MLP neurons of a small language model. Each row is named by its layer, matrix (gate and up: input weights; down: output weights) and neuron, and shows model dimensions 128-383. Each number is 500 + 25 x the weight over its row's rms, rounded and kept within 0 to 999. Numbers have three digits each. A neuron's up and down rows have the sign that makes its largest values positive.
After each neuron's rows, "fires after" lists the tokens most often just before its 100 highest values on Wikipedia text that the model never trained on.

L3.gate569:536517508485495490511503515542509522501552511492509477519515452487451517544441479462535516453507495549497476529458486512499513516482513498485501484516465515495484520503487489476521493528558485485497506499479518534493504519473526449520486518463540504495472525482490488501527495464500507500476544498484478460480551509538501559527476519542528534423504556513480491460493499550413510497523510488465554529503448496459498505508520507474507520478538503471506472512492515529532562490461523499525489518507484498515498514500507483501484484476427464488534488463512514515533502505520520547484500510513495478509508508513476517459542527527488497496499528516532477477490522533532498504479497459465499442517522462484533533459493495453498526525467527482534545533479516519470549522524483
L3.up569:539488482482487513498491500471518510520489497524478473549573507527462515526488535515480508521506491503521506463538491468490527542536499506525514537463486535519524495462442521511508476491505489479555550498496494509491484543540455509485441516440490446483494503457467528531477497451500495476478526484519491473516520484501526488455517487540493538462493490505558490478477524571551493505491491495492500556489506516502495544493494460467476484498504479500533523513460538488509509493462544496519509523509528455510502485481548485479551513498493497497518485547519518494524522457530508500527484488506504490498512482482490547467478552513505458511490519497499496516508507507504540492529535472537558467469512469498504489527496490494500502550502480499506522497489513469477494553506548
L3.down569:503497521480480522508460506481493510521521490509507449559530520502500499498463536513474475499488500494526512469493521485496500492460549520462521502454500506498483480474550478453532471490522477509510517534444500495489512491523513526519488539505528514476481509500514552545462449490528483517501472473484502454498471497502490493506519479480519531497487514482480445528491470469512488548508522486480537549461531467524474513512486529474525511493452538471524520525542504506510470455473503488569460466550445501514486457495507497524496491503493546475497494527517456491520506496510523477531498495516505499505501484522466500481520489461522481516473482507528481473525527495480528495464515467518533480475488494465506491484468486459543522481502500469466473492528480473448491521484457
fires after: "it", " T", " t", " sc"

L3.gate90:450534494490532485460512516470499516506496482524521496494568508505526479478480501497497512521495481453507475508551541508470545524520513464501500567496492504518484509491490458492517504449516473467511531432530506509461485505513516467493530488513451501494516505466492463528491519544477487465497499482523520496537486507520470505538546526461505437512525527509523473479474459554444544515524501519535493506479516480484511477501486516552541457513467517494545509480485508496522525479513499508479498511462486500481502500528554509526494477506509541498469514522496459499537453469528547434478540498531499513524528538509533509456492499496503459501530535497520497511518503530518477476451502476528521485462460509510454548483457488508485541516459472543520450444526515518488489506502477
L3.up90:504458516526483496495529515488512480537493491534514478508521505508508478473509497496421513466526498512459492529464522452501498489487507502535441544456526493496481484475495498514457522491485500492534519486494503494546523488507514505532511479513493532468505468518493552529489546470500540459486522527540505450497471491487480513498517493562486501479494519485491480532492496486464538543550544499455490535508558488506492493494491518439475486502484481511460507507492454452495454491505473454473516486459470524501512504473504516528495489519492468491505472509445502519461472475529554479498484505525484532503528498563505477517517517499524505491533520515491504498491492468519503525500440515505500480495495526492501527481486469455509480549532477542523493500509568562501494439514537
L3.down90:437518507486485510458459487490528508536516480498495490519479520505466462515480460510474487488444508489500516487523542541520524456502514549544540517536538507514490475551483527526559524478503506468540517541522535478453514477490518471504438506504511508511453493525476487518482500494457518508490490504533475534517529513494515502458512468531506491520541485511497472492478493437462456513513513525520562496474487517440471484514502501450500520483511489496480474560522491527492483533497476453523503521492481485489491497471514480543490534520482490479501497501505448466506558519499526529488449528505494495530531495450499449544461507533496493497501528533513510477456515492461523522486500490500545491506490506453510541475493445493497499520465510492494471541524551509483455498486521
fires after: " P", " p", "f", "il", "p", " r"

L5.gate390:481521548431493488491513518513479464520493498497461487518494468500529509519512523473523487464521532459462549510486466503505513471463499516501481500535522515485468491514482484505474530497531497486500443516519526542519465485523493472469501500496514477483519498588506473504506502504474471521526482519484488581512529538487466498494495476470494480517543535470535519516489461484508489492503467503509509420531494522475513488542503531568518517544489502499477530478518467537517487516494536555518512510526476506479480499495503504516519496518511448462508553450481507482484501521474524510548489493526525495519530459490491500456492501467469503560452491505517498516513499456502520505494481492470477493494526508529453508506497508569529527542518485442466469534535517520506519458521495
L5.up390:470515510460486535514509522473490466476511470548488470523490513504465541507499509488448502544494506530476469517496476499514512490498491510496483499539460558493462527507491537531474490492491440497466547502523489500499528512502490526499486516450476451501492512483495496558511486550498460517497462523489487493506526521495538487468458517532500474550487542475479535464513489481492483535494493513551513549540525473494531509481477531528472490562530477522436510467499488549538456533478533503481536498488501484499482495531488495519540490501452480472508560504503542463493504520498550506483508526534538474510519490497490488448503543501462498465473526481470497528530492516517514483466515463546535477483474493468495491517524486467543538490491548497497492517497485483449485478529470
L5.down390:463485489421475507506492502463523493487485554512492504467493478535478518471498469474502505465497504505481520506496525489468495511465540490500524443549502498510494506478539489473535517492479491514462509515521505523470518539506491494535500572506500502495476487496464538517528483511473496484487502566546504480479474489517511515481521476499479539535493523443514457439505463525494476506475473473546525490511567546494479499545509496498477523526492496504465526533481491495469524518494501456527527492525503475487506481495498488516493453511537486506517488477528478473485527465473517530522463485523495457484541518502480494497475532470553519540523529445500525533498514435470524532485477516482467501536520518548509477466502505534507475487551482514489546481466483469512463458481529
fires after: ".\n\n", "\n\n", " "

L3.gate1217:524495490439473480502486470507476527507491522484469522521494485511503513498505525521520488442502491472486494527508495523493469529506471515483519516520512510499494494502534553522480478492534517551474521489489483522462457472525507503492493441541519508513445498578534498508528520483495504462474505477532503527522516524495500496494508511514464479507529475505494487490522506472478502491508544480512524474509521490496458514473527520422526520508516454488475515467515506488477524524521488495517497487485517521434510453484475479499522522505519505455500498572467487462513470519515478492489491454495503513513492440444426528485514489503470502560482541495516484536471537488483510513487487531460577511458506510491517537554473497506452488461520457565512497525512483509466486476528525
L3.up1217:512518528498472525466490494557528470443538539525503491519467491457504489462488475510512516536484496492484490477530479493482488546491441555500529509484501527501488532458496496497526528519451528511487540511457547508515507489497456505510508491536489433444473475498448464498495494460497478500487457491512486519505484490509495473531514509486510533476538528539472508497472505513476501513507490502508518494523480510532557516532526486517476479509468532489501469555520508504478472494464458502482540495490451522516507516497471506472512515501511523530438499524492500483503485490505516483502520520526454497486531459479516539533512512528521480571522480459534501523513536477503553520496511473488524471525487484516531491507522494505487519540497471568486492485529501493489500531554482
L3.down1217:530487491484453542511479541505475508510520494491503464514498537526480477510497493545510496503504515443482531475478549512505458479495491533488468509504517504495491485526507521503473520512485493438490490494537495493470517522538456497511483471515489485493476495485511528527501502485531497529482500481450484480496541498502536482460534478509459505503535516524481500516480526474480504540492554555498467528459548497480442519496539510509516548558503482484491487461515513508510466490467509450495512484498468486500538516415505493486548500468469505485471499493495533534532497518523534519519542499499513499482514457478487503486542524496471488500463485502523456505523506465552501501488490514506498499535476481529514461509513533518480479519541482478490465466513513541512507529474497
fires after: "S", " s", "om", "m", " per", "ater"

L3.gate1501:492471494539473498544480521481508532480513508482480506536499502502512461524490505481501497510543521492499498557515537533514560523518512487460491501527507503458514469504528514479493538528476486490511509532511474475487529504541537467468491485482522495483433528506477482485527545488465530513512479484483509516497484512515526512510507485497472490482512469493522494525517481480539561565487509468507528563450488493515454514503483525449501465520504486524482499468489484540475475499522508472494532512522480501503467493489494458490491453476483545474515492567505453442480500514493523464506473513484487497566486515485531520479453494480513518551516535503511498486521500513491531505529504485507471464488525524495508496501445485532506458504496524498519461481496515531485496489539476
L3.up1501:489461490487494548515474510486511509510475543475501489491508461499505512475491479531484508478504450501521525542505506453475512489559519488493449490502476564493527487482542492466466504520422515502520532486517479510519522500524498448506508529512505458519458534465500508517485480470551460476495481515534494524505468521524457520551528486557479530477478462481508516500502539476478492480510488530521504521500514480496467510549468463459454480515515514525512515537512515539512484501487463504479504475527472488529487464519521478519515490473523492486487473488518504483499532505468521541501503548521497468525508489488472516511526465504493486523470523497522522540503482516481497481539495492507499494496520480500494500492489435518547508484481461502529522497546528508537483471471534
L3.down1501:489555525502537536482506469507480505537536478526476501435452460554495503495514484487527559462524502513484510539444491489526474508509476479513493507526491515519488489520514484483513508503508517532525533544500505517499479477509535476553477532474533503528520517487525505526509505463490500485523470488541506530510527487485537461553526487472502458506549493525543514479491519520499510448535495497509542492510514490492539477486472463489475519507443476500543477505450530500485539539495494501505495503528522488458491506539502505496523466483504490509463533464497506479513534529475476540478487568517482515480525453461530517506509532517444565475523528529509482482475478469469491487448498522501496498506479490465492477552492488488484472488516447468463537500486468499502502474533528
fires after: "C", " r", " Gold", "-", "ic", " Que"

L3.gate327:519512487508500550478467485457492529483566489483509486495520536480483543505509482505480532546487501452488479492508517485515529491527509473484488449462506538509517488499543555493506538470509508469483512479497540488543504521526545468501481530542498541490523468513502518502507509438517510515514477465522552452484521485495487529454529467530490514468500505474486506540476507528482525544501488543497518518536516531490489513512498483526496489508517520551476560470518468507510517503479465533480504520476504501494504527476536494518512473470512455457516529496517479506450560496538479510511469494519496501533481506481458491467483508480464511503496476511492530487519500524498488521489492500472499534493499525578508495507483504508520490479485542507478532525532474528515468574498528
L3.up327:518514454479485507466491496558530508506438480500473527476490507507529500476464469506483489481522517522442521512446515505494525494463510467469501525520497505530468522529518485473510522472504525489497481499455519465490508484501470487492460519525511471493482544497554519538547542518547501497493501500537509526511443490499518534487504523497495530498498487436517518540505510449439496516477510489470545515528525502497501551522488503513527514531477512518505503520495527522516551560453516504490433497504517473515519509466439498469482508489476490493536528517509506522502525514462504523520538484499485511473532478541461472480507552504507526536455539483488520506505519519469523472532508513459568457508493508479465509474512485501515538481498535511503469490535533488500511519512503
L3.down327:477488467508468499486497536495501487512503500540506479481483486490504506485482496448456567476516506517450506526500502486507527476534507447488552473485477488520493510495529463481511510493499508474513529533441518470512503524526473488489533502467488489468560512467474469532480500483512503521514524506507507530515568492534495492510508481549505531478494452505430496490500483488453521495476492505524495511512510548530456527511548501461504465533492523495501540534512499506497519565517568480526530483512481546531452467513472440435448511492527522446504533525513525493495492483520476495457536508525489501509513475462471470485447509514467490549498527509510507497505488492474475489499488499502528537480491504527541523513474442508497480458460503500492512503516487504515458548508529
fires after: " ", ".\n\n", "ro", " T", " p"

L3.gate587:474511488497527479457535509493496533517500471480485527470487496483542486515478516494497470536505470531533487457525475486473510532537520505454506463518519514506473518526528507503492472490489495508543487506506498496482511522528523472526534471565538514475468480502504503477520489534480505508494457436494532490464521401517472548498495504523494495466490498473491467461503553516470537479509470467501523510503479506475493471520515500505534497505537538471505535495487474531521544469522484490505451547486489465479512520478457513485536499549485517505488496471551499486492485512471519507466514519504478504517488515515485501486538531500485515496542552495513497504461488503468485501522521484495485494531566506500492515504479520472466476495505494462540501492478545514466487529468520
L3.up587:497479450472512506536518516511469585486455542502558508542505528526465523491543519493478485510483503496476473557492486507531448509507531560503510535453508494473488460552482488515526446482510526508497528480514509492491523529519505504452490493472536526493468482517526492487515493484498515529492487541522451502490511503513471499518470499533527489541488506498523505519466496494513525528467532486481412509493491502477496495507514476504511511490469475532511498519519511491523485505476522479485513479513510520486479475482531503481496494478460529506507517577514489512504510484521510528521493465530488469528446521499454508483478497465511479522457527502474476478485529533471502532496486505554508479533518536461486514531477495500475504507518515503473537514485480463515482507456490
L3.down587:491496490523501502535521458489517536472516499492439486518473494439501508482504484544479495461531511494510481452480504477498509481511502502475505539548521531512506495490530456464536532542518499523572531522499501504527482506454516497527462490461458523476489519480512514494497491468499514519473510522533509502545513528515468497524479485469517480537502470567498507514538513467470486511480468501473500491515504518485464475468490536528500534479489458530496484484476436481528493534485515485477479508568526489495515491462524512469522466464490557469507507518534454459505498524478530545532494456552512458531471453498491513506454499475481531480478498505538525531576514493479516489498512551535512508480487540544494531545463480482517504523510492510499508493500497558497501503476497
fires after: " T", " t", " se", "oin", "T", "e"

L3.gate1086:499473537460474480532561514497494448476483513528540472510527532484495544474530470497531489508526470491523521484498478488488523496520523508484477531504513517507463513507524508510477484523485505483542505484539515519475494494508538471524503522464478480509530497483480514485505522500506503509518450466513487531506497508480462505513559509523452486525494538510525512505450489464539489497449498484515541456479487513507480541529535487519502488430484481510500488495530493519504515516478488509481554518490523507485471489537503542499493488501511515486511472460517519559499519484523531524484433477503498555524478535528515497543490546499491489511470545533510480507524485473517500517512465510520495512477477504491483517502464531521472502470509489539499502482523514510510453468517474
L3.up1086:510481489521499465491532546485512417522476455565480531484524511558482522508525498561488499513514472489494511535460460478496536538485463482491473494502502527460531551529535518516476483476510477538540496509480483505449487517519506523523517538494519456516490509464493536488517531497519500514482487499516469521525524467477439545489494489471494509476534504502528492491477544506480496516482543460492529523481495505478478475521512529511485509499480509518524482504467481477482472509553483470494508497509498487502491489515469572474488479483472518475495493500457474489452531498516537491562461486489484518522493512493462509498516510467509512461464527474512483455523479487544498503479489541478509500554487452533489501480480504501491501497511487524483505446504501501488534512456539
L3.down1086:482515531506480456504441461455517476495527551516458483506565452499485518553486479511525522478511473490508533511458531490483499508507463506518510517518498528520534474532489500514526558521505472492513494475484478502527453523556494514556505529490506512506487507476545452488486497522463518520501499469496509535537484480479484522462465503532496532522491472515483518494497525485512512478521502474486475482430530507511473487564509488501493508481473509511538468517517502494515539452490531509523496477503479495528474519493494527502487522515497491554483531477471492502514522462517490507509535495505541488493489483518529480470497500462514487523521497507511450482466520519522508517498520481489540469515500471477517530482512504477479497475482449490489557501495479544477500469556517
fires after: "re", " le", " p", " Gre", " P", " de"

L3.gate803:509476491504495536527465473542500443478485483489511498458520533498548481494511517510502492454511461561473506460493550508484496493497519507569532512494487530455527534480497455508524459481526467509539503469461524513504508542515473513493550479475511500491479556512461462505529523460490522496506494502505498531548488532529457555503508464499485494474518512489457465510495522511553502495489468502456494456501485483545493489532491460465537497472519523554511491512500461452506518506531478507527481485495508487511517456493523494497464472507511471494512476492504491456465444486500471473443532509516516497503521513471486433484513540480491473491521491502544530489469493465501509502513477524514466496497516501507551551505537502483460502508489478448508505457490567472504466515527501
L3.up803:477502488513510462521505445501497535551518549478491498492502485487540509476502521514517515457469530513449520511510456463499499505497503469470504487538500445505471498488479525502440510513511480460521487541488454487484517465489517481495497502467538509494489500545500500497462501474471489519509483526503487508512479498519505510508527533516516480521487511452460528508497489491504487472489524512514476479513516499547577491476515489495507453475512504503509467506551486512473511495517493498474498469470468520534518466484488527551497503496460484540544509501499472511511531532446498497487519492524498535522484477486450470469512487575575528496518576501529475518513516459506492500480560451516526545527526492485497527518499447483537522508536484481536471514483517484478486497490525
L3.down803:534571526460537478469468490511491525499525487470493511486515515507515470491492532503500487505471483526484482472512453468495464483471485507511481496542513488506514547488508495493480484502486524493459482519492515446502529491503506471502514495509508498484541499543464500557544523489470504480471485516526542445581533505499538509512508442513471506516479532487496505511475469528426470536473517534503419520527479495498526509534486518524503480483518509470514470459432499486518509490509499483473517466510494521482509493468480518491478477505529501489502491506488478476509520468514495480532474513473475534521506476486461497514476551479496504516515496494483512476529459526478531524491479564526501532449475491537491503480497523510510464503533477477492513479507514516486483511449520
fires after: " m", " d", " im", "d", " D"

L3.gate1201:473501478517473496486461499506516533513462471492503507509463495521532472510521516493486497481498499536536489489489489490514512493531485441492507540456479484534514463529495445502471471482504521525508468510528465491496497459459488476482518508490547451523521496517529477496538453489470504483468523541552506498513486577506459517493502506488552532538534518464535506475548511492518473505517478471508481497530487529491490483468532488474480534511483493483493502497499488528507511515482492484512488531485494493519475497487447520519493462513452474541509499469509495470550523470480494428515493489551492498497471499502527499454514476503506522500516498473492545530492514509472479475509510541468514518467527517570484536512488491489504513502460530550510544552490458499490501509558456
L3.up1201:499489518487506544500514463511501462505519477508474535459481518479464503478518495500492479508481491493480497477505550519485554453537492514497539480533451499510571467498512506510515494491475490530522494517446500500489511474522517492499529534516469478497487502478510458572518492479469495515455501515523498471519461507458532514478509516510456489503509476518504527519535506514503493527457542475504496482510499468532504460461517478518517518471492483516520487475527493476476525504500510492489535485497534476480466498496524517525465525521526423488544508503508468470500473486512483525498522481485529519487511492499469525504470461499470517493500494535470551471496519463476552487490535512484524540540509530498527511476555480481523486532500513532513519496534489531524514439535541
L3.down1201:503489533512530478535499478528501496484528542523480503500521480510516481452498474498476497516536474501529499507502494460462559523530467501464506503459488501543509501442485506513498511477464542528432513480440498491532512512503504528494522518528491482523507523494516502499503494482463494525529522496486486501510464500476468478525467510511466467445494510499488496580467496518479502521456516529498545506532491533507473461574488513509523506512510490520555491521471505528472515502536477482523498521525492449475478473525509481413523505489507495529497501488516506489481486530520483480498509460495486504536467550495486519496487490510524529494494497501522528518523503490507504476471495511468542527476531463483509507448507471498467491498526507518521498541512490549506546499465517
fires after: "b", "B", " St", "st", "ost"

L3.gate404:514483473490529441438508506496480577504553531510516552531505503533509515498499501531491492469504509524522530491504482466499470477524487500512545470497481529509507559537495488476480479492536462476498526522515536526463493495544528523502516522519486480462480515497528482507518494546545528529482496453485522522553523517513514503511485530505451491543533434466511494521495475456451490462471503456489497495517535468506507474493536516498514495505486522500564543501475466528507521528517512501498514513508476466481508467499510504492510499541515477509467532511470474503483438509481512525497522513423501489455511546514496512491508498543463483518535503530542491496457529511483497521518515494502490490497501507466480511516503511472485482531489521488471488504466510523483535514493450
L3.up404:489497512543482527487515491509559501504511473538512539496517529488481525475530495485442507473503531518498515501523515514476492498514500491546482474499448498493481539512493509517522499506542514505547462497516503514506519518496493527483449488507513528481521512441506516468524541503470485474434544493511536522507453497544523473471495496477508487474577480507479483506515454446523516513448508513485491474521532510487495496463517523523553503458500487506508489528484477449508487502464500513497518508434472536495539512489502502532480493501532503497487505500440495469523470531528562511535552475507456433504497469435506513475518518521493529535478519537470525530540484460468517489454487489469468488493528496485476538486503510499513490520565511445506452473490498505504481526542458
L3.down404:469507513451525489510477494478497444515501485535553517474518527499508499513497538492480472531481507499455523528475492525495471518447453468502512519515515520512499512509478497492531496534544484506498513518532509476466530546494498531437464493465508476534489505477518541505470493511513511512499496448568467464448444515525533499502503460510514492454589533507454472485503535500544457492461476496453514499493501510480480464482475477498538512527536476474451546504420493481515481528515529469498505504483511537489558491515489457506490493529457511513481492485513544504462496500520522504488502491530503509482486545531486498499535504484501531490503533474510489482490529513503469494480505489470506500493473498523517466503501533505513476512552511531496532484496490467480496516481503
fires after: " b", "arg", "ac", "ver", " to", "al"

L3.gate926:519510517513458491527534486480508483516509496447484447514460515520504516520509476497483491477504467515545506508496462517493508500478483525548464533479505493431524495509465519523504461531530511498455515531526555500513505472530498495484492475506499533448488486543467496502517463499524459489510491556535507547507466475484482502554491496471539518506487535507467494479444537571517568537485509465493520528538518511465492535506489513532503509540506512507527463467460507485511512530444467487491506490510525455489532467547499503502513448511509493522506500511509485514532518490494502478509521469480478518479491483517532496505508529504498480493507508486461495523453484460477489530458524478500488500547538486507477501481472478452457505517458488508461521480472557502479504504503477
L3.up926:481538448486519474498505486514508514517519527462525523507470508510471497507501511462440505490539513487501462486491520456482509511474551458522471516484500501455495507534497488532471528481514505507480510487487485489466533473492506469513462469501448508495471493534517469496518429488515508479493507521484497471506486490479471528480519494500519516494473502502520504502508481519543479549520531454524501481526477511453510469514494538519508499464523488531509475489500538494534475487496493501490497482448532481527513493548508504489505542502507519458486470486486491484504520510473521493506539524476525491473511501510506487511496535478573465489469507469493467464460499499559552461468474518488517474506488488476503507486492505482536505493481528495495525469512499501533446477490550
L3.down926:441518497472546500522461523525466474455450520492527512499500535490485483471527514512507508543530479513481516555496488459504483541517491450541541497485488469482531508497498504523484507451503518522486490475493502525513533528579541514481481507532481478498510483526521517493485511468532501523533499467523484486513497439556520479502512485499429501466476505528519534538487533524517457554504522530465492491483532477506507537542507475495539528546498479470507500452538446458498504541480499484515490543423525485548478488522519490535508457465517482511517531473521508517461527494514524492501542481472486513488494511471529512439493528479523529515526535488489487485535495476513481473508511539480504489473492497489502497478498487557489529516530484507472472433519526461534486528529501
fires after: "d", "ro", " g", " pro", "ru", "ear"

L3.gate577:536514528482531516484492449470488513505512504536527469463534477512484490481508513518505520478491477495514477432486473485498486525521578496516538496512496479525492481525514487513545508515453477484510540534449482480520513544520488504524468495477493532495515530494469504481485534492502472537506472517485499538472491518503484515487507508500502518486498490510503509475498480496468559518461479465495509455526558455493501531490512489506434556494497491487490507519565518486448529485524502531467511479501508493534489491473507492473488494443497495454502492536541513506492465521497485551499484483486491461535500496472525516482478488516533532490479487503471489527502509528489498555474547517478506494464497462531539519550489479534483495489497492518519502467466460504496436511526484
L3.up577:483484500496543482511459474528548475498457521533506480511504510524497514524520496521535514483578438479498509470499519500487473467513503516474530515522512516460486525459500477489455493547489495499457509503512515560482494527540540495522492542509479527482487523505485508528500548462499493455520514523496500525456498512529535510502471489504489494486468515500492496489482484539467468493473525527520460518529520492466506473466500476513505512464504463504495449476488472514504511509487495524494521505453514524518517519451477514488502523526512532512537493496491479486500493476468504510520451516461483506496490502494449509528472452540501549492531542530514480572514504488503493523534514473458490518469497508482495504517498481487475484491528506490480482553509473506488523480543541
L3.down577:528474519550444557466478527432509481527516516501536487511467451486504480507518496533473490520517468494452500514536485549484526485512506503509515504505513452493528501472496488493526470479502527543499511542524481515504517507512472474480498472477508508516479543491510468521478539510496558515499515522541466505465492500490489482516519510514510474476526492487482519488474474544510518478494456437470491428496524535487492474471495551485522503440508506487532479502496476455494495499484513477500518512524509463518496501501514519518449474492492540494488512515537525523486475479548490465506513513452509505508458485502516483487499521505515492490468464524494537495491510534466501502486496505514520513485507523490494532510581547509495478491492497544489474497504516502497464521507500
fires after: " Rec", " c", " rec", " However", " report", " —"

L3.gate1427:530515519472526492491496452459536482530502500526498525505505521514502509491499510494534505478500496510492494521460493498514469497534496492564481499524477538492472500521480534477544469493496516563483520523509505492495518462521499508493498463563553501465524530535482466534490507490482532535500497501504497504548509512541483536464520464452490491479499538476496510481451501524479500471486520423538504472496483538513524508508473500476487516483498492463507479513527462479511508515523518484477444491505541539495524505539485519466481496483486492489538490470442477522540542486523523472563532488517512482497500465515476523525438503534497457467509472496514518538479484513487537506528513496467508536518500488507437497502453452520492509493519515493508506557514499470500492478548504
L3.up1427:533498508522515493517524493503500494511468502500542469541538514506508505495510527517488494480515524541541499504532475486479504493502483493479501510480477525494455470474535523540545474523520508473460481490442474491534500505500487493506489517517483506503475446496517504520532499486512485510580476459535474510549496533475508505485475547500532498489498471493553507495487485484459502521525467457515514483477508492525489523502509483541467451555501534492509502509497493519501525495528530478492512542467456497478529511513485464511504460524529504501523518526493541485549453527496451489497458467509453532482456540477479494497509502497527471436499511490514529542488489488459491456449495493458506512481498490512506496525481472489492533470476497482488476526450516470459482495481547
L3.down1427:496537502530521453513496529489518430520466487524487494532467514497505524478514478515517500458480509447558516511511517497501488550492487528495449520469473546484467523447482491443501529532486545519496508515504468491471519458527451529500494511499454501510494492495505476475497472488501485514543495429511423527532473539500532498448456524515471521432531470475531523514496481493500511494470503554504501500493521499503471492504494502490465493493480541499481489527456485489523509492492516537477488509505459493491545494500483492506491516488485507502522479511465503496511485520485452502480449494491496546476514527547475455493493503524507469525488461500500510512486488507477477523530503473480497544517491446529505501477535486460468520478528460475441505515445490437478475499481522
fires after: "v", " Che", " V", " ind", "u"

L5.gate1338:544410443539503501549493511493500470503459512450467487505524534478533479500473565486503514490555546515508517503474490475534526498517543509512474519507484490496497486500522557498519435520535467520520511500520505474482515514507520498445548465518511511551519522506484504529459527476460501471469491490553525475527531495518452480520529534522485542499462466494495469441525510483500493480500488500493485516524484487503501524501498535522468522486519524529536508491537503497448499530503514541521528479431470510482507488525534542526542499541490538518523487528507484525485443523551456531494482510489475488445496513502510520485524522480492511535512487475516458470568467506478492513505499504555486500494489535521499506501464487505491521487464497510501490494504496494481515485519487
L5.up1338:482477554487489508434452494500489499527535495469454471533490493511485461460471494490438506470524508456493480513491508470512525493435480520524500486489507467506484513514453432551470513494482520505491492464531526513447494506467510487527473534501534526465515516546504531468507459509478489533476493519544497485494473483497527508479474533489497467520462478526514479477509498488515489507510480509519510482488538515513484521496495459444463482546512520526492497536512467494514512526497516473503512485467527510532526492524503505492517481532473525476424579529518482493495463529501513481489466507509489469472510506523535523491543487504535489488492524484507484486535533482495434562490509472513479523535509541485482484516489498476490507506531534453473519488473490522532500518475515
L5.down1338:475470488529492498491467485496490487521473504501498522490503460521514484481496489494499454508496510494457442475515518522484473498484509487501484515538470487473510504506541518533545497479565539549489460436498534486505492491499473482516474489474494495536542501532509523505531503556482535481490497480533500492459506512474524503517482527514521504484451450498478475483489512541477516535485459543481523545510468488514557511506456466490444487484522502472499500490484469506510476540475491463488524497534485535510524511520463500481513480487531508500511455529474496531465521490530531517435459533557508462506465449441489467511492520530478489494483516484532504484489500530492480516454533514510509513492538488506521501449514467470527522499509471488525537472517460491535502495516485
fires after: " P", " D", "d", " W", "-", " T"

L3.gate21:511503473462505503506536508536513530505503491488520528501481521536488532454540516490485507481511510506466504483518519481516508489491485457498492486499513493531520510497503485528522502489481487531519542482510512504498469519531476516513481507511504523500515491514496491490448454527512477518451510471518498493492537502527513541519484545496480514529519516539484511485520523539504493495473524499475540460490464502483478474478510553511547486494523475523516549505498498435471499479467503493507524554515521468522493490498463497505480535561504522474505479480504456548484510474507496513483520471533510544544486452510512538451502486490508472522477499462486488488525499497525520502480489472472528533481473509519497483483514489518469484489487502527510485508536454510514520503513523
L3.up21:511490497496491481527538456508530498505551540488507505476470502545493519516513474503518494485507492473494465465513483496473550529488503470473515499508486480524480482495491497512472493474530519480495529552516511514471466478526490505496486563506493494459528512512542495494477478499501486515517513530507475508511521527483499475505539535507503514466503498505525513464493485497490495503490472485493511564476501453522502555522460532516523503462496560513526450500554493515489506463512515501550485519516470537544496520483481499498530555501486517470478471469514456554499506482505501542464465513538493481513499478484511535512526469471483436526487509483507495532513503520525480502491463511454487509493479507466495517498535564480494508530481467473493492548496481528511543486471491
L3.down21:532533509491495472467472514499454482507455522542502463522498456464460476568541490529504473475502479554489463496490471528485519499475494500511490456491488527530493519481473471491547499495501495519498487503499459470497489481505463511446447486489512474461510497481480540517465541474511515485568511456509462488464518526503534538483481508527504503524496509529532463522497492515495499511510498488478497502484528460501475478519487477492510495519482513478508506485501508523535472515517526526518494506537521500522508525492440487487480539526436498546512529474497485502461489494482473501496508498487484482474489459474453527533502484482493511515494534531506542532502459482444489494469490494464480496470503505499546470509520507504477499523464473480482469539515527499460505495500522
fires after: "z", "g", "B", "et", "n", "az"

L3.gate1422:512524501529514533494475524531502480535503499516514469465524504548546513528476470482499495486506498471485465490519480496513505472484515491510475517489487486501508524516509516487480496510482486497517478501503516465543475505475519507519513505494507547542556501490474485456476570529495512529490511475489527488493511471505478495450505456504468494455481486517454530520510489450469483526533490507489515543501508472507510513486501461515464461524519489504510521520490513535491500503503527468479498504475517521530455544483540508472556469481485457463529524524436500494503500531510482503498510464521496495530467522492517527477548527482521531495541526476511513495539474552527470494494491469470486546514499523507477519467514503502478455489499512493528504535481487527463511508518475
L3.up1422:564494485461520504473507500494495465499499487483487504497504476504536519528505514511474511507486545496492501510482499487478517442470486503477471492499521473509537469453495526556513514493530523474536495530473497471562480508535463514501444504499530482524542517534450466490483502483495491502461506479462467502499486522501538475539503520495482488498489486528516502495482509525546497494546482463497482524485534489492458543505484519510523531524545547474496498520529476513490516519508468488469561514495494516513508524513479497503528485524502489485489484512498541520511569532522478501479498521515496465532495511494528481472523521524498483511551513517528476519442499506461477511518485476496478496503498515465523516518448505513497468482497504480473525472513485511512471492511470
L3.down1422:523480512489506553525477481489499513536513493503521470451488483506554539496516524505513426465510468491464512497451523481473510463487485540508506468509496453498512544491547536473443515509503482501527489519516520541555506458508548452466520499482488496502515475493492523499495486497515519511457517495528517467492553485522468518528486480495490451474495493509488519516525492507519525522545483493495457548543461478515523497528509478514483520507520462553501497527538490473470519473545558477540495496478482517477468498498520526503530494489488516530504498476522522515528525517495484497528530460525447515514522502498524491457498500497470494503541502489480468483495551538508480488469515498490501513477461500475499525505498457529495511515485456494520507538504493508500506516516471
fires after: " ret", "at", "ed", " At", "aj", "ak"